config = dict(
    n_layer=8,
    d_model=256,
    n_head=2,
    n_kv_head=2,
    head_dim=128,
    d_mlp=704,
    vocab_size=2048,
    activation='geglu',
    norm='rmsnorm',
    norm_place='peri',
    norm_eps=1e-06,
    positions='rope',
    rope_base=10000.0,
    rope_fraction=1.0,
    qk_norm=False,
    attn_scale=0.0884,
    bias='none',
    tie_embeddings=True,
    parallel_block=False,
    extras=['capped logits'],
    init='normal',
    init_std_qkv=0.0332,
    init_std_o=0.00829,
    init_std_up=0.0332,
    init_std_down=0.005,
    init_out_by_depth=True,
    optimizer='adamw',
    lr=0.00103,
    beta1=0.9,
    beta2=0.99,
    weight_decay=0.41,
    lr_head=0.00543,
    grad_clip=1.0,
    warmup_steps=510,
    schedule='wsd',
    decay_fraction=1.0,
    decay_shape='linear',
    final_lr_fraction=0.0,
    batch_tokens=[16384, 32768, 65536, 131072],
    seq_len=512,
    doc_mask=True,
    train_tokens=190200000,
    steps=3785,
    dataset='wikipedia_en',
)
MLP neurons of a small language model. Each row is named by its layer, matrix (gate and up: input weights; down: output weights) and neuron, and shows model dimensions 0-255. Each number is 128 + 32 x the weight over its row's rms, rounded and kept within 0 to 255. Numbers have three digits each. A neuron's up and down rows have the sign that makes its largest values positive.
Before each neuron's rows, "fires on" lists the tokens most often at its 100 highest values on Wikipedia text that the model never trained on.

fires on: " Se", " An", " se", " Te", " Or", "im"
L2.gate630:154107163077162145114117156158147197166180113146115085107167151153134124189076132073139088117110116126087166166129139127178190086105154104110082132155125124099099128114132107100100104127135126141166154066157172106095127086102154155109127139124078121133065104156143124117168127066131107096107134117094126156134102139159133113108103092213103092143170093120167174101121136150105141146132116221151168056143129139132126115127138143105204157122179107145184126151107187114117155110121104106123116148138117092161087161167191137143160102140182204116139132194113058092106120134115160118162144125158089168107174119081137165135062141087183194096122174099111215127153031098155095163191122078129114158112161116164129158113157111119153132150104157111156145132182129111155139096071130
L2.up630:169147141105162170141130120083150113122088133140184128114073120097109125120174073129190108145148182127143050116106123065146130151094120167129141154117115160142206093163102088122112129143176111124199108048178083065130140151097140188100118110062105133183122184158113120138171132155130149074083120060128095122108126175153115117096092193113126158068071173116121119110110141179118147127170190090133100109135129205074143082130135084187130101131126187079151095177142157133068144106086113145151135137150113108155147083119104128133098132164064151056059113132143120125093082134150137109159172110114134125122089126083146082122128118150125150134111167084136107088170185104150110142103110191073131156117110100153080166106139112072148111134112130099158095085090094100102149139112137
L2.down630:091127123138125146067107168197059118117148120129085164140138203119143116118125104112095175106075113112120198089128100137072127107093098129203097127215148139111107102130107140115123141089074056168158105115139165199106109126107102061095149163151141156151139068113151210151067100203161104111150146154126096125180141117114195113136099113135092060101161145166157174070120149117131114160120157138141131124119143106170124160161161146070189128088091117094114129095075099141149131115122115174133117121026120065162103140133144144051105181125140136109155103120100140089173167127160156147141075168091155113076115169117143133135126137092113094062145094148144154088143087181109130151148127159122105131125138102092169110152132104091106087089138118118065146120125109125144183119117112

fires on: ")"
L2.gate294:169085148156080123130161100116115065101148153130191113107169150171117148140136071159098129146048097127118172115148065080127104151157106131138140122120104149144171089148019086038117126187141159127200108108137172110055115147126121146170127151072210104134127129162095060100142092135162135105111135165106149111113135151103131115105152141119130112089122078083184153135162128103080116091105091084112133099182162176084143091138143120097141147182127164123166121190111144115122132095156105109110105133116138172161125155146139129125145187121107182161130085112136185193117150119098138088105123139099173158155104123136165141108126083126137122100107080107145121068178086189178137114143184139119153110134118101141159165101152127100129088114092118198098171123084087146157193126067071
L2.up294:125097153053195093166113101138117193161177160113162140080210073167155144135153144105123152114080095127101161114158136118158158131151102115134071144060123074137138087141071130127111153097121156119108166122146106084182124109076094125157148132124181106122152106140051113068100157143063076102142121139109078136106107218123143095117164113115123125135102085125118157154160134136131119118158150117124074139135101041131119157125158168069121152120195135182134141130189099112133114071143134139093119143116117075125141111105085170090117175058126145103044118125068108160120137112153164082130107145107148126131127120170154151152147067141125125127112188116153103140167122121178083134118177096078167167137132102156184119118093106094203101154189115149149121123127090113167175115067085
L2.down294:141116136174104130120082122150167086113085157137133086109098118143111162131105131146145114072075180149071155108126125132096112171117128170060137128135120139076146135158195157142111127181095179066098165119072098095096143162157108169140097134079087141131126130168177154136126107122165114169129119134151164166143182102102101187131120104151130156126101101078126111136064119083176179162095112121148106097124144139153149121151122128095112139125102099072107101138124188086159116137161072181133094164050143122142134163176188105115147115137083128074149148147118099090093113199097125160163147120159076158147129162127189089129138151142109148104255132110126170124080163135087139171140181173120143120115207097106104156159161152144090138118125061135117063191158150095111077178130138

fires on: " Ha", " Sa", " ma", " Ba", " Bar", " Sea"
L2.gate670:162081115148101159129118157085087132132211123171124123149108146133128103187105097115144166071074152119201146073119100122125079142139146147102106126124111109126040204152158101150090142134135199123093100107115160095061145093133115142173120087151102104117151126158113129124093095082138115156105147107111210108118123151117141097139128108163098102120170180097190126200154121115057162069174110096157138090095100086168125122090101113166093109144092129104117155134134162165204148141101153088150131094124121107175144097077169136131101126064117091151094090119083111112146178123153099129191108107151099074133084102131084120093136179159088116109144136172065121108112152180080175147150123135200092068096059133100136110091127154111163122092108105157123138131124190184161127151123120
L2.up670:122156129180099184150112129169157145107157191155137109157097127090152137118079173151092103172147146163123205134140085178172152074118092152129068130144082090219112110141110166149098115156146151084180157085061145166123112096133129092153074162120128134164061093134105109134196132150113169090108124079146156136155165101138092127148131103121102133132142161174184142125133100085143133161134124111134156135141119158149130102126138091104111030153153097114130120119210148074129102185121122183125152136168153096184090074130126150113075083141148154105143150120115120106110125097107169102136182221141112165070055139110132130111108144135107089124084178185106144160118155151186145094093128124122150184134132162116074178143161170127114203146079120144099145126090103179153126101145097
L2.down670:127113159124156124129129126039119143105125058122121114107125139159114130166145126131154190121122113075156122102186143128102109165115113153156147129125203174123191090123081097150102109070142152188110112174096135093143138131134136148131127149141131158153168151170124149174123115141073109150133159193140123087126145167084149077113140161122068100121093132115098113103144095184083063158094160143168091143136169100159121100123125120161130176135136093193108078087140115194077159075133164118075200132109149143091126112187154132143194045064089151156182143128137120065136148121163111133126196154088134147143127064118153165138137059142119157151093068126136159171111130113071176123181098159151137117146133118083126142165097156152180126123132129188091132138156101157164036132086117

fires on: " Gu", "000", "00", "age", "ce", "C"
L2.gate460:165131154166172159108187117103151116197174106198122150104140136126112109146148144168129134139061179099191112152139086111097108118165080144153087079150117109137118186076112137119107129078086136149160115073180100084110136092151126098151149060081120081123129137170180147085116154122162133125077132132118134139124073138118151102122124185174096116089132096130175159152069185088125159170155084174101094091127167175103173129137161161106162175135182127121115087148075082147132160088109102144102116142186121119046071143177110105156127133124064152163097141141202093138170124172133083147152136112128155133161155079141120073156143175140106131120152138147158113075161142151177114140091058178123118126147161182153147082101165192117119113137114074139121130133108163176177170145157115
L2.up460:097103160108139123062077155137169091126165100169105114072121134122157105131134101144113129117194086112125158117123143115071097138173117097156101116140106118125091144112126127140074129143113156191118079130168138080079088117125114134145141085149102088130143173165158192146140106107084185099128120103121180112113121074146154125184160117149113135130079103096112100090196141066099181172129114059192135148134159200130173086092234089133129115139147102120165092145146123082126145108134150150141159153166111119137107171127157164116111067143150146112162178117092110150141160105110095153125096168106109084053101110102078114173132193145098131098085115053154129082127189090102115051105137137127180104110119151116062108139105079086118149094120101137189095081161143158101067151147098
L2.down460:083094102145059126108060111126100094106120120090187120169132137123140113126123159127143152098204108117074163132164144142152136132131182111141138168114155121161159084133156095134180140165169147108105116155121158114135086120090131212205147133186144073166118152166105203148134135108109145179149078125172161082195194128153102129100134110150164138127055162171115106112173068130139102106154116108125131160097139125146109096149123111115131141138099089156153153158199104090162135098190152196182178122102097168191136115149179122121127126129215129115126124153107157113108146093136117114121108137093069105105139155136205160108187164119085176140155127115147098159178148071075093106113090055170162109162109102152134146093071118089106129171102134117158143139108098070109109122092104

fires on: " Mo", " business", " bi", " process", "ers", " visit"
L2.gate679:204096119164161165134139120100161080186142103208134121166099140170172185174099119097128105148200181120155155126152112084158158045178124130141143175089166155099122139077186114091168134160126140102175161154163129126157088127152168082073160147138129108132094126158154119100094119084182105164110141119148135118182124153176118070119134198107104122149124157124108101202122149112138108096094141116133203140110173107129087108097151066109064124079112143101122137139191160190122113102126099129093107106112128120169174145103109078103142139171086106084134158176131152136164092142104091123152158144107166112109122147137116125147113128098099180184105132103189135158115089158157105193149113150095102106184116144109109125111205122109118046158112127090101089137111132075200116127103153
L2.up679:168088117103169108124141167118138106103149109080171086131132090141058155107178088129098082098159129120130091118133137159087116114166129124089147144140096184144115101140103114116103147129160194127143100109128151116191104114183115101122183152120121130193120146169110173159105099128179112146112111165106086167136188151173132102112080190077072136116087095059159162156115132201147182191122087089117118101117079102137157144158091166086129114132108110176101136115164111151106068073141139160117124159204142068137085177137084110097139124103142214135117086095124133172062045152150086135090127099125150074079142095165156115123116141127147144135126143130090138130123206171120114108130132147139109144164107134140069162191087151147188129061101161133141158145111143090130130105050142
L2.down679:098148142122115082115100085150119158143168132074158136129126102161159079121088144142112182134102104105137161078085141114134072146166097097118135088131084159116167098116093149148024097201133123173167061120110086136152111114062112185187080115136172106140151185117145193190116038115123079115170143128108078166151197118122123120161137084095166125215138077148111090099133120136124120168174143108145134134053099097092111154151129146183162163151100080148124139139164105164130133108134177130141167119112101166125171078171129129107138044119165153149118138129096170129156079132146169169107153134170109125072154109161145172107099113155147134186116084169105148100149134126082194091104127160079135100117074143151104118099120132178153178133158141131137142120103143165142101167100139

fires on: "ed", "ated", "pt", "es", "ttle", "en"
L2.gate269:149200147157144143187097082108139094200105146141078164094161141141097148167162085112145146099079126095155139135138141068110088127113114110142137133138123095115127079103097164121174150153083128068148183130155148132062149118137092128101047084080121121134155135093097172146125167085161066153103173066134151157131095129165165157080139176159138125192091126163118078082088117122167127176201126111183154143141198151152091165121122165188166121138093068168086073095133150124122157174134191125167145070139114091100125106105131137132126151104104137074090143084116111095135127152118089116092158129140191132149127099129175177187154134077097067125168158120181109134129123139145141135125171179192163137147128115169144174087172109116073128111154111116131121082082157115096096128160146
L2.up269:169145114143119120106126157137154057152134153097115129121168055109156173178160090158107108152150094147124096197086133132082087057122140111092171138160063093104146104163131107145109098102164106130158185096101120109140140143114127098128115137140110136159145117112122162100152155098120153180114138112127115162152149172133157129158161187128133191140090181155098063177102100089165096157126122154136116153135124164193097040151091179180116209120103112181106103055130140119144143143103096120128131144077120140187132116123121164160191191154119196108104131195135061148133179135142126147149195141075086156088093108147140103153148117146161130185112144210127143101179089088146080080147111112122065073166072115101090137105139097145141160080139133126112161125080159134108104135142102
L2.down269:129129142109120160179123154107098186164138077160104121100145140172126126122166158117104129180133160150091095059096128131151125096128069154092174093082125107109123139083120177200168119149104171125075131170163079118081101128137102089110147076119169086119105175112120094122111161129201171144053194148139140071118184145156160100182105132107144116151112103147119181117116145100086125149133110154121145168165129069147162129158180105137106092150085089113137098123122109096136140129131121069132121104187166069132175166099139146075126183101174100119187101155127155167129152091163149102118147099098148081085126149129085122132120186188135104129165095107102120074134237108073121091154107132135151153108115089099057028149187144154106126118129129119137087099095109117095152171137116

fires on: "n", "er", "ci", "ne", "na"
L2.gate428:065148133140070149056178167112132142154182145108103103118090188124113140127143139083109105154122161103046141103149123172152113094124151196150131091106160173138166164143069097145187103142140113140106140130123098109123148148122134101073088088161109060115126102153143099109118186108110074135091152092153126152139115140126124096125156130141157112119145158075154141158112043193110136132067187057101102147186151174047078131130141159067108133156103153151089135143139169070100137119125162119085132097111108080075161113153130080110135124140185105072154128118121124172130147164107083120142120083157141113102128143153134145152120159153199134189089082154132071129119145132151133198038150166130127126105140128090128124132147158120152102158164143158144113121080189157202091084096171
L2.up428:080129115106112095141077177131124137120169110118080134113101186092128148141201121107141143074099098088090138169138198169146093134062133118162134056118130125122128123105112141123101103159132151090114132160124185158143131130114118133086188173117097139110178135114180094135106115174156143143098140071076145131107132109171104137093104081101130108117133151111139170043126133129148104137127131066108149104113138166066141138154157095161117062184123168060155085125142146138079148126126088187105113124126160090131098141119164169056147080104130170098151107111098121183099127171125137091107048109110117145108164105185196142124133093101156135191122144130087153129042162168124129066137115062098128095120129153175145153109191194152183170186150152069155085113148124080096147134114107
L2.down428:098174147130065157096050136134131129079112115164101065164113142146144038087095084118135138152120166123161131082081095134158058141156138137217116115114093090173161139022165141101144176145114203100138142131128164131104158117129212146179132113109150116121137162151095147183132054137150037117103135113070126084157122138095140132096105123069153090100122143116126088124126141151157125141138131157145082134102203076130096132145145162176149140178168060120117089136126111142176144076086082102136123132107116133123080143134098201118154112156145177156100149117068117098094117129111123116109161192113100115170105101128189156072109163111142118144170081125116145126160153169129110103131153140148141168094094159108154122134125097154138194154179082109131170122160135121121096116129158

fires on: " car", " War", " run", " Ba", " champion", " Star"
L2.gate99:162056132142154114123077139105203154133123150084115075122156129147129163100132119161051128127119137166188187081137151090127159101078092161066109188161137087192099137157117196084115131127143102132149126071159130037113149138133104101074178146115121163084113143186119107197137117070141150136148126123129120130084072126157135152144104109130108141201119112121130088158090166135142179103108122116113110143102146130136106149080127153129125098160148184143182105107130140164147154156088154160161098112123194104146125155157131091181156119128125051130019109115157159118170176139127124141132132107168110105146106145151216156119173076109155194198112092165141163133156138133102123116142143089137141139165137144112090143155134088174062117077090156120172070126115149158127094106091122
L2.up99:149082095111110103105122160168148132065184107159129095113153087107091132126106125140149136098116118149099170112120137125094152078118090096124149127132117116135116103170081160131106163128152114149102143116155183129176180152084075164085137137171072189118115151109129121110111115107099177050159148049139060146142178118126163183198178119186119144111183176159169131161178107170152148127173062184139158138127133113174096155132143098080104137124110165117057189167078099127162078158144136137068150116138095116131091102176156077136157119093094115107203103090148118135124147116155099224100148100072172093136111162134156090176121143155115115144145106156152144126147134135132087171136071128162134083155151200096065171136131076117136126148142140130157112159104122078183134175104139
L2.down99:124167149143084155187101090066178139145134146146160130105112139106127073161073158086189147098122144145163116199127158114151143126186180125137107124098144101103110177122143108196133166167110128194056084108130102193154166130136098145126070057107133101148103166102166145124131124180118083156145140156166130157119122165147157102090139083089153108136206102115100094125101109106056106148166111115192118121153117096113144055169144089145162154096164094132148140068080135125128135103122144048135154116113108148089104110151061128096182122076157118170115166179178102116122147162077147151140174138114108150075129096117093155114088133135126101100181165107140140172140159140105121087102082119162095138143146091143193071103070097120178158138112099165048102117135129161146095150128100